{
  "d_model": 768,
  "n_head": 6,
  "n_kv_head": 3,
  "d_mlp": 2048,
  "norm": "rmsnorm",
  "parallel_block": false,
  "lr_mult_o": 1.11,
  "lr_head": 0.00619,
  "steps": 5120
}
MLP neurons of a small language model. Each row is named by its layer, matrix (down: output weights) and neuron, and shows model dimensions 256-383. Each number is 200 + 40 x the weight over its row's rms, rounded and kept within 0 to 999. A neuron's up and down rows have the sign that makes its largest values positive.
A block is one neuron, or neurons of one layer that tend to fire together. After each block is what it responds to, as a language model described it from the Wikipedia text at the highest values.

L5.down1790,176,161,199,190,215,266,240,188,174,213,262,266,242,233,164,199,186,173,146,235,240,277,208,121,154,135,186,203,178,279,248,212,189,164,165,196,238,178,221,134,256,279,186,210,175,192,254,200,139,172,120,170,184,151,207,214,258,206,191,188,160,183,178,184,174,184,236,186,183,151,146,174,216,282,117,195,226,189,205,263,157,260,226,200,216,191,195,176,259,177,191,194,151,238,198,218,146,227,199,254,187,250,179,215,195,216,208,143,238,169,183,174,178,255,222,274,147,217,200,182,219,163,204,233,174,241,202,230
Mostly adverbs of degree or manner just before an adjective (rather, relatively, incredibly, noticeably), plus sports-fixture words like round, leg, friendly, wind.

L3.down65,175,226,293,269,276,190,214,234,247,198,222,207,212,275,193,178,192,237,141,187,273,244,246,241,172,179,200,210,240,254,168,112,191,251,118,227,230,161,173,239,218,170,254,168,160,221,164,194,196,199,247,184,223,236,167,240,128,256,236,223,133,183,225,194,223,282,143,246,155,145,172,218,216,182,194,112,163,133,165,155,200,211,292,159,220,249,288,196,276,215,210,272,187,248,191,204,134,210,218,281,221,255,200,225,160,85,172,230,212,174,213,274,222,158,225,207,201,166,229,179,256,143,189,202,225,224,200,138
L3.down319,163,221,184,226,244,209,278,214,204,291,229,188,195,194,201,168,169,250,203,124,161,250,270,159,233,164,176,135,171,197,178,251,144,193,182,169,151,230,91,207,277,183,231,205,226,212,121,185,151,192,216,296,188,210,139,132,192,187,222,153,233,184,256,145,179,184,196,190,260,171,241,158,156,240,139,222,250,201,212,213,239,200,283,272,197,230,165,229,189,180,222,221,160,193,269,125,235,233,226,179,230,243,203,237,168,171,181,178,194,144,213,189,192,230,253,186,215,197,222,138,219,230,199,171,220,237,166,204
L3.down630,165,198,194,227,111,174,303,260,225,192,204,261,107,183,180,272,191,233,179,220,98,227,185,243,207,279,228,241,247,164,267,258,271,219,178,194,217,190,224,220,265,228,224,198,168,181,159,201,139,188,202,120,190,146,237,150,194,149,189,207,202,254,211,137,184,153,222,152,167,183,179,205,229,246,212,207,173,178,123,227,235,145,81,246,205,144,188,278,138,155,186,201,161,196,186,197,201,206,254,171,140,162,177,278,164,257,194,284,159,264,194,161,202,220,231,179,288,216,231,264,226,191,186,185,184,144,206,205
L3.down643,212,229,179,246,225,174,239,223,205,185,257,194,152,172,201,119,266,229,162,110,223,234,220,184,235,284,155,220,222,143,270,254,214,209,179,181,212,208,235,184,183,221,138,189,217,196,219,245,242,183,156,254,120,180,169,203,204,214,214,241,184,233,161,207,214,152,147,147,187,196,281,202,214,210,224,224,219,202,172,260,225,204,233,179,209,203,146,219,183,182,231,257,199,159,151,216,255,189,235,201,260,222,220,213,160,204,198,120,161,215,206,89,118,175,151,163,263,190,294,167,193,278,245,165,209,88,208,200
L3.down710,184,221,175,294,186,180,276,207,243,280,187,154,176,161,175,201,201,174,158,203,177,223,183,172,151,178,163,232,240,181,158,157,204,157,164,206,218,283,165,220,219,163,212,177,234,208,187,221,192,189,145,212,208,183,220,201,101,196,176,269,210,228,170,163,231,194,136,201,224,236,109,224,206,193,203,246,202,205,204,171,205,204,251,240,217,237,122,198,138,190,196,252,151,182,202,161,201,93,159,198,197,135,223,214,185,188,188,166,117,205,234,240,282,184,199,210,176,121,242,280,152,207,244,206,217,213,215,211
L3.down777,226,223,177,159,210,199,171,209,280,260,232,173,186,250,183,200,185,157,172,239,99,154,129,207,161,228,132,168,213,133,237,177,236,230,176,167,235,270,276,145,221,265,268,183,198,184,208,198,221,144,288,146,201,153,180,164,209,172,221,168,174,206,221,225,299,230,213,213,253,237,220,240,230,245,282,187,181,253,212,193,183,135,186,169,201,213,201,266,239,233,193,238,176,268,251,229,178,145,144,127,155,252,237,219,168,149,215,156,205,230,229,145,225,146,175,261,193,227,205,223,154,170,231,192,198,249,185,231
L3.down1261,274,194,175,233,168,159,181,223,238,229,216,228,268,220,230,181,190,169,216,224,149,191,227,237,191,120,154,189,225,282,221,162,162,222,157,232,139,170,197,166,199,211,214,219,197,103,119,191,288,152,194,261,148,226,201,192,133,266,248,249,204,234,192,224,171,277,125,238,151,181,131,190,255,221,204,266,147,208,198,244,187,243,122,204,171,231,228,203,234,233,187,261,244,208,239,249,262,215,213,190,185,154,241,265,164,230,167,208,209,177,170,212,265,198,233,249,171,242,168,183,174,264,222,162,173,193,236,132
L3.down1611,172,162,133,186,180,117,156,203,179,216,210,216,203,224,143,175,289,176,170,221,52,263,174,217,198,200,185,223,260,215,145,192,161,150,207,257,225,262,230,178,233,155,165,225,160,162,150,234,180,183,211,222,202,228,178,226,188,202,205,201,186,227,160,128,234,264,186,204,216,228,159,150,212,114,235,267,236,271,218,179,241,157,156,195,251,226,172,132,153,249,174,263,202,215,216,169,188,181,237,214,174,187,229,163,172,180,230,235,199,155,211,269,230,204,185,226,193,248,211,247,180,228,117,213,168,170,165,119
Mainly the period in "U.S." after U, plus colons after infobox or table field names (Elevation:, Max. length:), digits after decimal points, CJK byte pieces, and foreign-word fragments.

L2.down231,118,125,253,156,214,163,196,217,230,129,182,176,197,191,130,240,238,142,224,221,270,137,154,195,210,206,146,202,244,252,275,324,172,189,198,160,195,241,146,180,304,188,157,248,222,155,222,158,230,227,180,222,127,143,240,191,185,203,263,91,131,166,200,257,109,156,152,208,198,171,225,223,198,176,252,212,167,174,271,154,228,214,111,239,132,153,180,181,202,149,244,162,167,237,216,199,230,137,203,94,174,243,215,221,204,167,163,220,167,197,245,177,198,224,202,214,193,231,137,250,168,229,230,119,229,224,172,218
L2.down446,154,179,175,211,171,154,212,274,90,149,185,169,222,178,176,145,222,170,161,244,175,227,183,154,212,148,213,184,177,244,183,176,190,139,215,183,256,226,270,202,162,216,158,183,204,195,168,166,225,232,219,263,205,197,154,242,222,202,228,165,236,247,191,240,182,148,216,196,219,182,155,142,189,249,146,160,253,130,158,219,173,211,294,217,233,243,191,164,215,264,186,199,205,139,202,199,165,206,177,145,188,198,198,239,228,166,180,306,189,150,237,193,210,157,144,219,257,137,178,193,221,250,276,213,225,153,165,169
L2.down740,193,215,153,167,207,177,201,169,205,226,171,187,212,184,276,157,209,204,231,260,96,232,191,203,132,177,216,230,173,224,142,242,141,202,238,223,269,209,252,189,272,181,123,148,199,214,190,203,205,165,171,135,191,213,188,269,119,184,196,243,161,280,187,241,193,217,224,174,257,247,191,128,216,198,234,177,214,129,209,223,188,203,124,167,196,224,235,199,165,208,188,224,186,193,137,156,191,133,170,215,180,151,226,207,207,218,257,191,173,209,192,254,238,199,158,270,156,197,233,185,169,201,270,127,183,183,172,118
L2.down937,277,180,137,120,204,189,156,220,163,210,175,227,207,153,222,178,196,144,218,192,319,225,242,247,200,200,270,189,248,197,180,204,246,170,289,119,342,180,225,117,176,221,183,199,183,211,161,200,219,171,189,214,203,206,239,99,176,224,184,196,283,131,218,224,187,231,225,253,210,175,223,185,270,226,173,226,142,226,157,141,130,179,201,240,237,218,187,261,221,226,175,215,283,166,158,186,224,200,182,252,131,203,196,137,124,204,247,202,174,244,242,219,187,183,236,200,136,296,153,189,189,191,185,132,207,164,156,102
L2.down1476,234,149,238,154,135,157,230,215,184,249,194,162,240,260,171,197,217,243,205,169,191,146,199,222,225,212,211,278,175,207,226,209,258,185,228,175,240,305,210,244,208,221,134,207,147,174,181,227,126,108,191,192,141,192,230,202,255,183,203,196,225,175,172,302,155,239,236,207,181,198,235,193,224,281,248,225,176,213,242,247,233,179,151,159,219,219,212,214,208,228,151,171,188,164,190,201,182,254,173,135,184,202,207,184,179,241,166,146,154,170,201,214,153,223,272,181,172,259,215,236,238,219,179,193,242,198,189,214
L2.down1580,172,215,146,151,163,225,252,178,186,216,227,129,212,218,169,220,154,238,236,205,63,210,219,216,152,209,221,198,167,212,238,219,185,195,206,209,286,217,258,194,196,228,186,193,196,164,240,244,213,244,184,183,234,176,265,121,205,206,138,203,291,157,142,107,181,180,233,168,124,179,168,194,208,217,169,220,97,148,128,147,223,190,197,220,245,280,166,189,276,260,173,172,133,174,215,185,180,186,217,202,174,156,100,139,184,211,171,157,196,263,191,201,195,208,200,202,228,242,160,146,183,159,214,294,219,266,191,205
L2.down1666,155,244,324,254,178,239,184,217,303,175,220,233,185,168,126,224,175,196,241,202,174,182,165,187,137,234,242,217,176,225,204,151,217,227,192,186,184,199,229,175,166,179,193,209,69,181,248,193,178,242,206,155,179,185,203,105,172,128,205,181,235,287,176,191,105,194,242,240,162,172,169,139,262,178,238,205,226,114,194,152,221,256,161,149,198,168,190,231,144,193,215,192,214,237,207,194,197,215,176,190,158,221,138,272,160,208,139,201,195,176,225,240,187,179,159,171,194,204,252,222,177,207,170,152,215,178,261,278
L2.down1724,267,264,184,164,274,180,260,222,199,203,163,207,238,213,249,241,160,201,216,234,121,142,121,214,209,240,211,145,225,186,241,185,212,173,215,236,206,208,166,197,238,230,240,197,227,195,158,168,213,143,169,163,191,145,160,207,290,187,214,144,185,75,216,211,307,183,160,116,183,232,173,284,184,272,205,211,192,212,181,230,170,236,170,197,231,187,250,216,181,167,154,231,202,200,137,286,226,139,181,193,203,203,129,258,227,264,191,204,157,199,230,155,187,198,211,206,164,154,176,188,228,170,180,255,153,152,280,213
Tokens that continue a fixed pattern, e.g. the dash in Gold medal – first place table cells, word-middle pieces (Hob-b-its, calligrap-hy), and unit or coordinate fragments.

L5.down1820,302,225,269,195,160,190,190,174,188,192,251,198,202,206,224,196,231,246,209,189,299,272,143,226,213,248,207,190,199,194,150,216,242,165,200,222,258,176,234,216,116,225,145,163,187,158,253,213,181,198,172,214,208,232,144,190,176,161,224,270,127,177,212,210,205,213,270,174,185,172,212,280,237,181,229,236,185,198,221,186,169,221,188,228,194,142,275,180,139,166,190,202,130,174,174,225,188,168,172,177,182,194,243,148,214,211,140,232,232,196,220,202,244,191,175,183,151,195,196,291,235,237,177,206,253,197,221,172
Words opening a defining or ranking noun phrase after the, is or a comma, such as the first, 50th, the only, a, one.

L2.down665,196,183,234,241,323,174,232,207,172,156,190,240,236,193,252,234,203,211,195,183,387,155,267,275,177,220,194,135,196,106,148,144,225,260,213,204,253,181,274,239,176,253,216,235,173,246,142,250,242,185,178,264,156,253,195,156,222,201,254,232,259,166,173,235,179,200,199,209,165,238,182,231,239,153,214,224,153,131,199,201,116,171,227,182,202,213,203,273,103,154,212,185,156,132,233,206,203,179,256,192,213,165,200,182,190,252,190,159,209,238,295,186,260,179,231,217,160,194,223,117,204,191,194,250,143,156,119,183
L2.down1087,163,187,194,222,145,249,201,160,173,258,253,229,274,223,187,168,207,165,188,186,434,217,196,135,242,177,202,155,118,237,167,207,198,246,175,219,117,181,191,131,262,249,222,189,184,263,177,176,215,183,169,181,197,181,151,212,222,154,179,223,195,238,204,188,212,222,186,216,179,261,188,142,158,176,135,213,246,159,195,170,221,144,169,238,170,178,142,219,239,166,226,246,182,229,217,211,261,267,228,255,189,168,160,242,217,183,155,251,149,301,153,193,162,202,228,249,184,135,192,163,140,141,129,138,151,156,214,190
L2.down1407,187,208,267,163,190,204,191,201,180,226,238,294,200,178,239,178,153,148,153,121,202,279,245,267,260,196,190,247,112,219,177,163,176,185,261,174,216,227,210,225,169,207,202,214,162,266,210,263,233,236,209,164,190,168,201,191,245,173,194,227,292,247,146,215,290,262,181,141,186,172,124,147,187,215,230,142,192,254,179,170,159,222,219,204,130,222,215,243,242,309,155,245,241,180,225,185,207,192,252,187,167,224,262,175,191,185,247,171,145,180,265,217,247,163,221,202,211,212,184,222,167,182,142,227,174,274,180,186
L2.down1490,162,191,199,200,265,236,213,211,98,268,149,209,161,274,220,174,168,250,139,191,310,209,200,147,251,240,243,191,192,251,197,206,134,231,221,222,185,215,158,197,95,222,167,243,219,179,109,185,164,243,230,205,194,139,197,223,214,176,183,107,216,276,239,142,270,180,195,211,248,204,180,254,180,163,263,132,167,256,217,141,127,294,260,208,303,149,148,165,260,166,216,165,171,184,188,187,185,286,237,225,157,167,156,237,193,221,222,186,232,120,158,215,220,222,168,141,201,160,200,189,245,191,141,197,187,239,226,183
L2.down1628,202,208,132,183,159,195,186,228,254,179,171,122,211,211,198,202,176,210,227,192,233,169,185,147,154,213,150,270,239,233,247,227,151,215,159,134,137,207,230,165,230,164,199,214,263,208,168,227,207,161,169,229,155,148,158,249,225,170,164,300,226,132,216,214,206,238,167,237,217,272,219,225,124,194,165,249,188,196,222,237,177,173,186,175,194,207,221,206,173,172,222,209,225,231,281,282,234,101,205,278,221,209,247,193,231,163,172,179,223,205,196,144,231,170,237,184,252,182,225,195,176,167,282,183,174,212,228,171
L2.down1699,201,221,228,232,192,174,225,246,193,199,183,215,187,169,233,155,230,225,205,223,337,203,232,198,253,198,180,217,284,136,216,205,194,265,271,270,226,236,225,218,205,178,133,197,166,245,149,192,177,106,146,273,158,165,132,147,233,257,164,201,162,199,112,239,217,211,172,220,276,206,193,184,211,153,205,152,236,177,189,157,188,179,124,216,272,184,170,203,131,185,177,206,258,232,229,223,239,193,213,212,162,133,173,219,216,123,281,227,266,152,141,213,238,236,165,225,201,208,234,242,168,167,184,173,166,274,194,123
L2.down1901,197,208,236,153,134,167,163,289,202,216,157,260,228,115,230,178,168,156,158,219,370,213,147,187,139,179,181,214,245,257,249,164,222,157,177,285,216,250,202,277,171,222,233,105,162,126,205,209,219,244,216,152,127,246,185,204,262,142,170,182,190,145,149,262,168,181,153,165,201,239,262,253,166,114,222,221,195,193,149,208,205,228,217,196,235,153,174,160,150,112,177,126,200,148,218,214,229,138,180,211,193,227,173,130,232,229,239,182,147,223,196,162,221,254,131,204,232,178,244,178,203,223,257,187,152,271,191,197
L2.down2041,146,245,237,205,214,229,173,159,265,219,149,196,281,237,216,174,202,229,204,233,346,245,207,232,217,168,113,134,179,224,278,195,183,235,266,169,236,210,154,218,164,197,189,227,196,203,248,244,223,246,187,224,205,236,161,150,104,162,158,233,266,174,263,201,243,284,242,197,141,211,200,177,218,175,230,228,243,186,241,175,193,196,175,200,134,311,203,261,214,248,188,270,162,227,198,179,233,183,196,225,160,143,242,163,283,217,206,206,217,234,166,173,270,171,157,226,208,202,146,168,168,199,157,256,177,150,220,233
Words that begin a classifying or ranking phrase, like a/an after "is", first/best/most after "one of the", and "=" opening headings.